config = dict(
    hidden_act='swiglu',
    init_std_up=0.0214,
    lr_head=0.00692,
    final_lr_fraction=0.0,
    max_steps=4577,
)
MLP neurons of a small language model. Each row is named by its layer, matrix (down: output weights) and neuron, and shows model dimensions 149-276. Each number is 128 + 32 x the weight over its row's rms, rounded and kept within 0 to 255. A neuron's up and down rows have the sign that makes its largest values positive.
A block is one neuron, or neurons of one layer that tend to fire together. After each block is what it responds to, as a language model described it from the Wikipedia text at the highest values.

L5.down119 [ 88 119 167 126 202  94  91  84 119 162 120 125  93 151 153 136 126 165 149 118 113  65 111 126 150 150 151 169 129 131 172 115 124 129 183 183 146 121 137 134 157  81 105 137 126 143 166 116 175  72 166 133 122 166 147 126 110 112 116 140 115 133 147 120  46 182 148 149 106 121 140 156 136  70  93 132 136 102 136 158 171 172  44 158 158 175 143 221 140 111 148 203  87 136 150 165 139 139 140  70 126 172  88 103 170 108 141 152 136  78  90 154 138 141 109 105 152  93 123 145 121 132 145 140 134 137 119 147]
L5.down391 [141 138 194 137 130 121  67 138  91 138 144 106 140 149 165 132 166 111 132 157 153  88  77 108 159  93 144 135  81 117 117 201 159  93 188 154 119 181  99 127 120 230 165 182 136 156 194  90 114 117 101 122 193 137 159 116  70 130 146 125 118 128  96 175 165 157 145 112 121 176 102  98 115 104 153  98 146  85 138 151  72 162 202 124 136 144 177 133  53 125 127 157 134 165 104 155 155 177 133 140 149 164  96  92 142 122 135 157 113 178 103 127 162 126 157 127 119  95 162 131 132 183 163 132 117 124 153 128]
L5.down690 [155 123 198 135  94 186 130  72 196  96  98 113 127 166 166 122 110 137 122  75 104 165 155  99  95 164 135 118 120  64 100 114 127 147  79 108 127 129 145 132 125 160 134 110 132  47 167 100 146 105 192 120 111 105 155 135  61 118 115 108 126  72 158 145  78 145  98 178 154 172 182 116 161 140 114 150 209 107 117 124 137 173  90 114 101 108 143 144 196 139  94 164 111  83 118  74 154 162 161 108 176 104 104 121  96 117  69 113  52  93 114  91 152 158 121 145 149 135 147 209 112  92  95 133 113  87 141 138]
L5.down916 [109 187  91 101 147 139 140 123 160 148 102 143  60 134 122  80  41 133 119 155 133 157 105 144 122 149 108 128 157 130  95 114 138 138 133  85 176 164  84 148 156 135  81 130 225 117  92 126 135 115 147  49 159 152 141 147 150 127 110 111 200  98 108 133 134 164 143 148 104 107 167 106 233 104 157 136  87  96 102 152 194 101 103  89 146 182  87 139 161 111 107 132 138 116 104 117 125 120  78 151 123 154 126 157 148 120 134 110 147 163 136 164  97 172 125 182 149 103 108 166 127 174 150 123 174 135 114 101]
L5.down1016 [142 194 116 124 129 133 132 172 149 166 156 162 122 187 123  46  65 108 132 162 102 126 106 141 113 127  33 106 109  82 125 112  88 131  99  65  79 124  78 144 130 143 123 193 133 107  98 130 141 218 102 151 149 173  96 115 114 125 119 153 140 107 115 121 131 184 147 129 135 137 119 180 140 112  47 128 125 143 168 121  60 147 144 148 173 162  98 116 123 154 145 178 135 108 175 205 127 119 133 129 126 132 127  87 128 155 165 115  90 138  92 172 106 168 114 100 138 130 119 129 188 114 145 159 141 159 186 132]
L5.down1037 [127 176  93 144 131 151 114  99 126 182 157 195  82 149 114 157 116 121 123  53 149 141 158 154 194 180  81 133 122 128 112 161 142 156 164 112 101 127  96 188 144 157  94 108 209 128 173 115 168 141 191 150 192 103 103 153 167 142 105 143 129 140  91 172 119 141  78  85  46 166 170 170 105 122  89 105 149 149  73  99  98  94 130 127 124 116 166  68 153 110 112 145 143 162 147  74 128 122 137 122 120 147 113 123 160  89 202 145 149  99 122 148 112 127 132 126 104 140 130 171 151 140 119  80 119 172 101 134]
L5.down1205 [160 162 181 113 137 125 166  99 149 148 156 143 100 135 156  60  95 142 121 143 119 144 126  82  80 158 149  77 139 145 122 168 136  92 103 175 162 151 147 135  99 167 124 146 117 166 122  89 150 103 101 166  68 140 148 138 111 151 105 195 116  90 123 152  77 133 122  78 118 127 124 152 183 116 164 133 159 126 131 139 158 146 116 181  94 148 117 200 154 120 133 105 120  80 127  97 102 127 116 139 181 157 129 102 149 153  50 114 164 163  96 125 120  88  74 125 151  70  87 111 122  95 119 136 111 123 119  72]
L5.down1210 [158 154 135 216 161 142  67 189 221 116  47 140 139 120 120  98 112 146 133  48  82 153 169 109 143 185 143  57 107  65 167 120 103 122 142 166 140  99 127 147 180 109 125  90 128 149 128 122 102 117 141 104 114 167 135 108 187 150 140 142 145 166 118 132  49 100 150 114 122 123 130  68 110  87 156 146 156  65 186 147 130 156 129 185 184 106 179 126 131 121 158 149 129 144 140  81  98 176 159  85 113 139 170  97  91  96  89 119 106 134 100 119 137  87  86 120 146 123 167 134 154 111 186 128 104 135  63 125]
Description: Predictable name completions

L5.down127 [116 144 100 125 149 147  97  93 130 116 157 151 130 139 166 105 162 103 114 106 150 164 113 103 158 112 194 100 154 138 142 163  84 114 131 121  94 148 120 130 112 132 111 123  56 123 137  52 157  74 167  56 107  78 118 110 170 142 147 115 158 164 149  95  73 150  93 145  94  25 111  87  93 104 131 113 154 132 178 144 119 151 149  38  97 159 178  63 103  80  88 111 189 104 213 148 166 178 103 157  98 133 152  87 138 138 147 151  94 132 113  95 115 129 118 156 136 160 206 111 132 119  91 111 163 120  97 147]
L5.down251 [ 88 151 128 152 111 149 187 103 146 126 116  77 107 112 148  97 141 129 112 154  60 117 122 155  72 113 184 140  93 106 150 112 171 103 133  92 146  93 104 106 163 157 152 131  83 132 144  81  88 170 145 174 142 122 109 143 117 114 154  88 172 122 106  81 144 137 116 110 136  65 114 104 134 104 122 175  39 120 127 170 166 180 106  85 180 114 145 107 135 122 134 174  22 140  98 138 105 141  81 121 117 169  94  85  83  86 122 142 126 124 162 142 113 121 117  83 128  67 131  93 114  92 135 140 105 157 133 164]
L5.down390 [114 173  57 119 168 110 102 122 140 127 133 142  62 121 131  45 155 123 107 129 124 129 108 113 151  93  76 153  81 156 134 138  95 121 108 127 109 175 119  90 108 103 113 105  74 154 110 132 141 145 133 180  93 127 125 106  45 133 116 144 161  95 171 124 167 133 178  85  88 209 167 130  91 134 137 155 115 150 155 147  72 114 141 105 190  68  52 134 155 176 154 129 159 109 138 130 112 122 168 122 166 122 206 127 149  98  91 103 182  45 140 105 135 160 125 123  72  55 129 118 121 165  68 113 137 113 151 155]
L5.down460 [113 149 113  93 141 116  59 152 109 114 174 147 154 134  94 157  30 164  93  52 156 144 158 136 152 167 121 111 108 121 162 160 158 199 117  75 132 130 138 144 137 197 166  85 166 144  98 178 138  88  69 120 161 125  78 184 127 101 139 170 149 113 127  81  83 129 183  98  84 184 119  77 111 113  87 171 121 133 137  81 160 104  68 154 115 163 143 152 191 124 152  85 171 100 135 120  96 124 157 114 140 128 164  92 167 146 103  96 128 136 124 113  88 132 109  63 143 122 127 167  73 181 181 148 153 202 161 143]
L5.down544 [ 89 116 136 181 157 155 116  92 176 161 132 130  93 142  83 112 126 151 116 121  69 120 165  80 177 164 207 122 140 160 142 157 124 140 150 121 163 110 110  92 179 149 157 130 147  92  83  96 130  98 132 112 131 170  84 155 166 135 165 163 146  77 122 146 152 115 141 209 142 109 152 104 148 159 166 148  87 126 163  94 116  95 104 120  98 113 125 102 138 137 112 132 187 102 116 115 117 115 101 161 148 117  84 144 142  82 142 155  96  87 127 121  96  97 138 191 116 143 111 156 134  98 140 142 152 130  93 139]
L5.down601 [107 148  96 113  94 136 134 163 121  98 113 126 132 118 163 162 199 142 120  98 136 132 109  59  99  95 134  77 125 163 136 154 110 131 133 139 125 141 102  81 106 166 108 116 130 143 107 138  57 119 146 149 140  87 149 147  88 107 102 172 104 213  90 155  56  88 112 117 178 123  85 171  67 115 121 142 156 106 119  76 125  74 113 179 114  82 140 139 149 175  81 109  78  97  89  74 125 119 127 201  61 101 106 184 104 127  67  94 133 163 141 127  82 144 129  93 110 113  73 144  95 104 137 140 126 134 110 121]
L5.down862 [182 135 125 160 185 150 119 119 150  80 142  98 193 137 181 122 153 167 182 117 117  88 129 167  91 185 183 133 136 136 137 120  67 130 204  96 115 168 159 157 164 122 143 123 150 103 113 180 116  93 191 170 152 109 116 144 115 101 103  76  84 142 135 173  88 162 165 132 117 162 106 163 163 109 115  70 150 164 182 195  54  78 132 153 101 186  95 145 143 137  96  32 154 106 118 118 166 140 119 171 134 150 172 141 134 147 155 133 105 175  86  93 141 150 132  97 114  94 179  92 118 119 166  96 138 203 147 113]
L5.down1140 [119  58 163 174 121 179 192 102 169 174 112 109  73 158 149 159 158 155 135 121  80 151 162 124 150 153 127 157 127 146 159 112  58 173 139 102 154 130 139 147 111 143 111 117  82  80 147  86 189 135 203 132 100 115 147 137 141 158  79 141 155 110 114 158 141 109 144 184 174 150 138 200 172 121 130  95 184  78 146 110  82 121 103 111 139 130 128 114 185 206 132 127 117  97  96 106 191 130 158 106 128 157 140 135 121  92  86 147 147  99 137  98 108 139 138 107 130 123 106 158 176 119  84 121 204 170 111 143]
Description: Relative pronouns after comma

L2.down67 [151 127 132  94 121  91 122 120 121 148 147  85 113 155 145 127 146  80 124 129 229 111 102  78 145 100 171 122  96 101 159 101 103  25  78 117 109 131 133 153 174  96 113 163  89  99 103  66  85 129 124 131 101 126 173  93 113 123  73 118 109 119  46  88  96 103 132 117 125 185  88 107 128 118 169 179 175 165 168 130 148 161 140  95 130  86 117 136 125 103 129 141  40 117 141  85 140 114 155 116 138 101  69 103 103 145 112  87 144 128 121 163 146  97 169 119 109 122 120 139 155 129 118  91 114 146  92 192]
L2.down82 [ 92 130 135 155 110  83  87 155 179  77 135 128 127 134 123  69  86 142 126  83 103  73 158  48 113 119 143  94 138  59 142 140 122 136 113 105 102 143 136 157 111 124 135 110  95 117  99 128 124 146 167 149  76 151 155  81 179  80  92  90 142  49 126 122  47 107 135 143  76 145 172 156 118 138 107 123 158 105 124 111  95 199  71  97 106 113 118  74  44  97  98 145 161 169 154  94 144 123 183  63  71 115 113 140 106 119 117 121  99 126 112 106 124 184 156  94 145 159 140 131 104 139 166 126 149 140  78 103]
L2.down208 [184 103 143  81 146 133  83 143 181  80 103 118 143 100 113  41  88  82 203  65 160 144 130  84 138 125 125 144 159 119 150 111  71  86 145 172 101 117 148 132  91 150 133 152  70  83  97 119 116 122 151 171 124  92 126 119 143 124  98 131 132 176 171 102 148 114  84 134 131 154 155 104  91 151 126 105 162 155 137 138 150 174 128 115 114 115 112 185 145 100 170 121 106 128 112 116 102 165 101 156 159 153 147 114 159 112 177 184 112 158 175  70 130 118 108 124 128 141 162 209 138 135 162 101 124 150 132 116]
L2.down266 [142 127  76 180 134 146 110 127 166 114 166 151 122  94 162 115  94 129 195 102 126  80 151 162  92 133 115 142 155 113 124 138 112 137 120 152 171 101  88  91 117 126 154 118 131 137  97 105 140 184 153  94 129  91 142  82  96 134 182 147 120 126 129 112 115 132 138 144 117 121 155 145  94 130 142 138 178 171  31 120 145 159 133 151 140 134 146 132 157 124  92 103 102 133  76 110 118 116  83 138 132 157  80 108 106  98 105 152  61 127  50  93  60 117  92 132 118 151 115 118 164 156 133 152 104 186 163 166]
L2.down303 [ 81 137 158 120 170 135 111  99  84  91 152  77  95 172 105 142 115 149 126 115 127  94  81 117  57  85  80  96 110 150 206 111 139  85 104  88 160 102 110  98 118  99 127 113  84 168 155 124 132 122 218 112 108 136 192 119 144 128 147 121  86 123 204  72 118 104 143 100  99 113 142 139 174 159 179 182 132 163 135 104 110  83  22 163  98 146 106 119  96 119  86 144  82 169 124 153 152 140 138 162 105 137 100 149 156 145 125 121 131 139  93 135 151  89  87 198 159 110 157  49 129 161  88 177 124 163 196 107]
L2.down568 [106 153  81 155 136 136 179 169 151 168 152  76 149 113  86 135 143  94 155 125 173 144 142 105 164  90 127 203 154  65 140 173 120  95 139 128 111 132 177 106  74 147 110 160 120 134  96 127 157 190 195  75 123 189  69 145 142 192 132  99  78 156 139 151 119 113 174 129 167 193  57 138 125 151 106 103 164 114 102 144  88 113 110 120  79 111 123 105  66 163 123 170  83 124 194 125 120 100  80 148 172 127 130 174 168 106 170 118  83 136 141 102 104 205 101 179 163 132 135 117 159 123 162 123 147 101 159 173]
L2.down781 [101 152 187  60 125 102 185 135  94 158 143  85 109 118 174 136  94 115 113 162 161 171 140 125  99 147 170 151 158 133 118  71 117 128 133 186 100 170 198  84  95  75 125 138 136 145 135  88 124 187 163 100 100  87  74 138  98  97 119 102 180 101  69 116 146 136 141 176 100  69 147  87 143  86 141 162 110 194 139 109 153 156 103 122 137 119 147 139 127 113 139 170 175 182 124 171  88 100 154 124 141 183 126 154 118 172 172 105 110 172 145 179 125 154 132 137 142 119 189 129 196 125 115  50 145 157 144 170]
L2.down1108 [191 115  96 106 147 120  98 114 141 163 132 130 103 163  60 140  85  68 129 113 162 129 155 113 136 105 147 142 145 143 154 134 115 108 154  83 104 157 169 117 202 173 188 138  90 108  80 102 131 126 166 113 145  65 126 130 146 141 127 154 119 130  78 103 119 112 150 166 134  83 110 116 143 172 179 101 163 142 122  13 110 106 103  81 104  71 102 146  59  91 160 113 166  85 163  79 117 146 154  48  90  68 155 165 126  91 107 163 136 123  96 130 130 183 147 113 109 183 122 107 145 126  94 105 148 182 141 120]
Description: Acronym final letters

L2.down16 [114 117 173 107  68 116  46  86 115  98 120 153  91 146 106 172 145 105  82 170  74 205 116 151 120 144 134 128 143 161 114 116 101  89 169 103 136 171 123 145 112 163  27  92 120 130 162 127 131 128 122  86 154 132 174 126 115 170 114 131  90  92 158 127 141 161 136 115  95 152 135 124 116  99 183 153 164 132 177 166 101 144 111 122 109 120 142  84 143 100 176 119  98 137 136 141 128 141 138 222  66 194 154 111 212 146 128 143 172 128 123 148  43 138 189 117 126 171 128 119 143 132 156 168 157 144 154 142]
L2.down211 [106 100 103 121 115  92 126 141 137 106  67 103 138 109  99 154 125 127 159 171 132 169 172 116 108 159 155 157 196 149 165 132 118 113 169 102 136 178  72  79 126  94 163  82 112  83 152  86  81 159  97 150 142 107 147 108  88 166 161  86 145  50 119  85 185 191 111 132 150 148 119 111 175 160 120 171 151 162 131  48 110 183 181 100 136 107 141 166 158 128 142  84 134 122 131 135 137 142 227  82 114 108 174 136  86 127 133 108 111 159 120 129 168 119 171  71 114 103 100 183 119 115  77 145  61 151 137 115]
L2.down560 [ 88 125 110 145 212  90 103 154 107 120 198 157 141 142 128 159 107 182 151 186 224  93 151 134 154 147 126 188 123 109 151 132 140 130 138 102  66 226 175 113 137 128 132 120 153 175 115 149 156 131  82 170 167  82 121 116 140 121 137 113 126  86  66 140  78  98  74 128 140 135 163 145 158 178 157 160  63 106  78 116 168  93 190 139  69  91 101 133 103 152 170 168 122  96 126 184 116 183 148 112 127 136 156 115  85 157 116 147 138 170  93 126 107 149 142 189 136 102 164 107  63 139  94 106 129 105 163 129]
L2.down876 [142 124 135 125 110 125 158 131 103 148 148 116 182 118 148  77 152 160 102  99 121 108  87  68  99 133  90 144 191 132 149 107 160 138 147 122 108  80 125 158 170 107  92  89  82 168 109 163  95 128 108 136 199 103 129 167 103 120 117 125 110 136 186 114 157 142 169 118 178 127 178 140  65 102 106  95 109  96 127  83 225  88 154 146 101 163 169 110 209 111 196 147 130 145 116  93 119 113 127  96 192 149 113 101 105 120 117 153 110  96 143 117 107 126 133 160 211 134 146 125 122 127  66 161 138  84 133 143]
L2.down1025 [159 124 143 143 128  71  92 109  94 114 157  72 128 206 102 143  88 138 139 104 102 142 137 115  79 123  99  96 164 137 128 152 109 150 169  98 106 136 159 108 141 133 146 134  53 102  76  95 134 111 161 125  71 150 174 103 127 102 109  96 132 137 122 115  74 144 188 147 130 171 192 156 126 138 218 139 194 109 195  87 106 102 120 125 103 159 119 180 145 104 140 161 165 180 242 107 151 149  87 123  93 143 145 115 153 166 150  88 111  67  63 149 151 139 131 109 103 152  94  87 178 131 120 132 114 121  83 126]
L2.down1097 [117  93 199 155 119 135 103 181 118 157 136  97 101 152  79 121 132 116  85 128  91  79  76 167 114 145 125 146 151 172 158 138  89 127 105  51 154 107 134 153 217 112  81 103 192 204 146 126 125 121 150 164 118 114  86 165 111  93  99 169  85 129 144 122  78 127 155 105  99  91 163 107 119 169 127 113 121  94 126 119 193 141 160 145 171 208 171 113 157  40 110 127 123 138 152 154  72 106 127 133 151  91  92 139 180 124 118 101 153  90 112 143 113 153 143 132 140 112 113 195 112 169 109  59  77  70 133 140]
L2.down1106 [ 98  97 139  72 124 135 178 181 184 148 102  45  88 158 105 124 113 152 150 178  89 114 173  96 108  98 121 167  92 135 147 130 162 107 192 165 168  99 108 135 117 176 146 145 150 128  78 130 118  99 119 120 138 118  96 121  80 152 122 145  60  77  67 152 147 166 114 123 151 138 164 109 122 149 126 155 159 158  66 141 117 182 126 155 110 120  82 173 138 104 108  89  91 117  93 106 117 127  94 127 120 134 117  83 149 170 143 150 101  71 147 106 180 109 178  97 137 187 121  59  57 144 148 125 124 144  88 135]
L2.down1207 [158  93 160 192 173 168 129 128 103 131  78 140 135 130 174 128  90  97 132 163 106 202 120 131 146 134 117 115 117 157 100  90 130  90 120 118 144  97 174 152 176 177 125 134  87 139  77 133 164  92  95 161 161 114 118  92 163  83 143 172 117 139 113 109 108 122 129 163 191 139 168  55 145 108 115  88 112 135  64 157 103  59 200  60 117  87 119 149 165 156 196 180 131 181 134 132 131  96 182 106 134 129 167 138 154  95 148  96  72 117 106 118  92 156 146 159 119 117 139  87 139 169 100 126 135 105 154 120]
Description: Mid-word fragments in names

L2.down27 [119 151 125 180 172 111 127 125 132 123  90 125 123 171  99 110 170 137  87 133 142  69  98 111 134 135 135 128 103 171 142 148  59 193  82  82 152 101  88 154 126 124 155 162 132  73 140  79 145  83  93 111 140 169 128  54 116 132 102 184  98 103 121 142 111  95 135  93  94 113 144 110 142 132 121 130 138 188  97 136 135 123 149  39 160 115 117 106 135 142 148 194 128 115 153 125 143  93 140 124 100 154  81 187  99 104 187 119 135 134  73 126 151 139 115 114 150  99 109 142 182  88 116 109 134  58  99  97]
L2.down122 [146 119 160 112 160 125  91  87 122 148 154 119 148 153  96 143 155 116 166 193 143 102 128  80 103  55 154 172 115 117 172 122 158 123 187 124 107 156  78 155 145 123  84 181  86  96  78 130 168 107 112  68  88 134 118 159 153 103 138 120 134 144 106 104 133  88 102 151 133 162 165  84 168  98 157 145 122 194 157 119 153 135  88  88  81 155 128 183 158  44 122 107 139  89 155 142  58 126  89 146 157  82  92 166 155 108 134 127 151 132 102 153 158  98 130 151 134 169 122 151 120 154  98 136 112 114 146 188]
L2.down297 [ 65 154 105 147 109 133 133 114 130 180  83 109 148 163 148 122 137  96 133 196 221 123 125  72 157 134 161  80 146 140 167 101  81 160 143 105 122 166 110 153 131 117 177  83  82 115 154  72 128 159  92 189 133  81  87 153  94 126 128 113 167 133  72 142 138 116 154  69 126 133 152 130 152  88 141 169  99 114 159 144  84 139  89 122  85 107  42 116 121 169 126 100 137 130  70 158 119  94 128 173 122 169 117 153 143 166 132  97  81 134 141  83 173  59 147 146 136 136 139 166  83 119 110 153 179 107 175 189]
L2.down409 [154 185  84 166 120  74  90  94 114  93 157 170 220 135 170 160 131 145 114  90 123 123 138 101 120  60 111 117 102 135 127 146 197 135 152 128  76  92 108 137 129  94 148 120 132 165  98  89  90 173 147  89 125  87 104 104 119  89 155 108 150 143 105 134 128 153 130 117 118  94  92 151 138 154 144 149 133  91  82  94 139 147  51 153 187 114 176 183 121  90 103 110 119  83 173 167 185 125 134 136  79 112  92 156 120 123 133 139  99 145 133 152 126  84 138 141  71 130 185 176 152 127 138 119 133 123 103 101]
L2.down651 [ 90 173 176 142 134 173  96 162 112 142 141 143 129 106 150 140 176  82 159 141 111 149  85 114  94  78 129 168 160 120  80 174  83  55  83  95 169  86  85 150  85 172 141 113 124  98 124 101 115 121  73 106 144  83 109 117 104 110 146 134 155 132 118 124 139  97  89 144 139 122 126 120 119 102 155  91 167 142 136 161 154 117  82  98 154 176  71 102 205 119 121 155 148 138 111 112 100 104 105  98 103  95 137 162 147 154 147 146 120 167 123  98 161 133 157 149 104  57 147 130  83 160 125 173 190  77  93  95]
L2.down1086 [129 151 127 110 113 125 120 110 138 164 138 173 104  98 115 132  83  67 153 133 137 114  88 136  71  99 153 111 126 133  89 160 114 111  86 136 162  71  76 156 107 114 140 108 105 105 135 109 135 125 125 158 132 140 128 151 110  80 141 107 132 114  75  82 184 107 128  75 188 154 140 121  84 112 128 124 128 150 109 157 128 153 148  62 185 110 119 136 121 146 197 153 151  69 146 138  88  94 112 124 143 128 134 153 122  84  32 179 140  66 142 106 126 126 160 117  98 120 134  74 125 194 137 141 151 169 151 189]
L2.down1103 [132 123 105  80 149 141 172 100 152 154  85  82  98 111 186 115 160 153 126 151 111 116 146 125 145 158 107 114  85 128 128 149  47 149  80 136 110  92 109 117 164 148 181 139  76 176 156  97 146  83 171 119 123  97 182 123 140 143 151  92 142 116  77  99 151 113 110 192  90 162 128 120 191 166 112 142  96 101 124 108 159 148 170 108 160 128 121 208  93 164 158 167 168 114  89 132 130 186 136 115 103 150  94 127 108  91 110 158 164 138 198 127 154  93 155 146  95 125  65 164 142 112 161 174 144 169 144  94]
L2.down1169 [143  98 164  89  55 139 167 106 181 109  66 112 154 125 126 178  88  61 160 105 113  68 199 116 148 112  93 124  98 166 102 143 114 118 166 119 173 157 129 136 125  86 145 157 154 106 114 120 160 124  86 131 104 138 148  84 128 144 121 121 121 135 144 158 173 162 158 192 149 168 106 188 136 117 115 175 143 171 124 152 142 208  69 105 115 119  91 174 100 121 159 136 129  76 141 119 145 121 149 174 145 147 199 104 170 146 136 106 168 144 177 165 127 142  98 129  56 116 157  87 108 183 128 161 171 146  80 151]
Description: Relative clause openers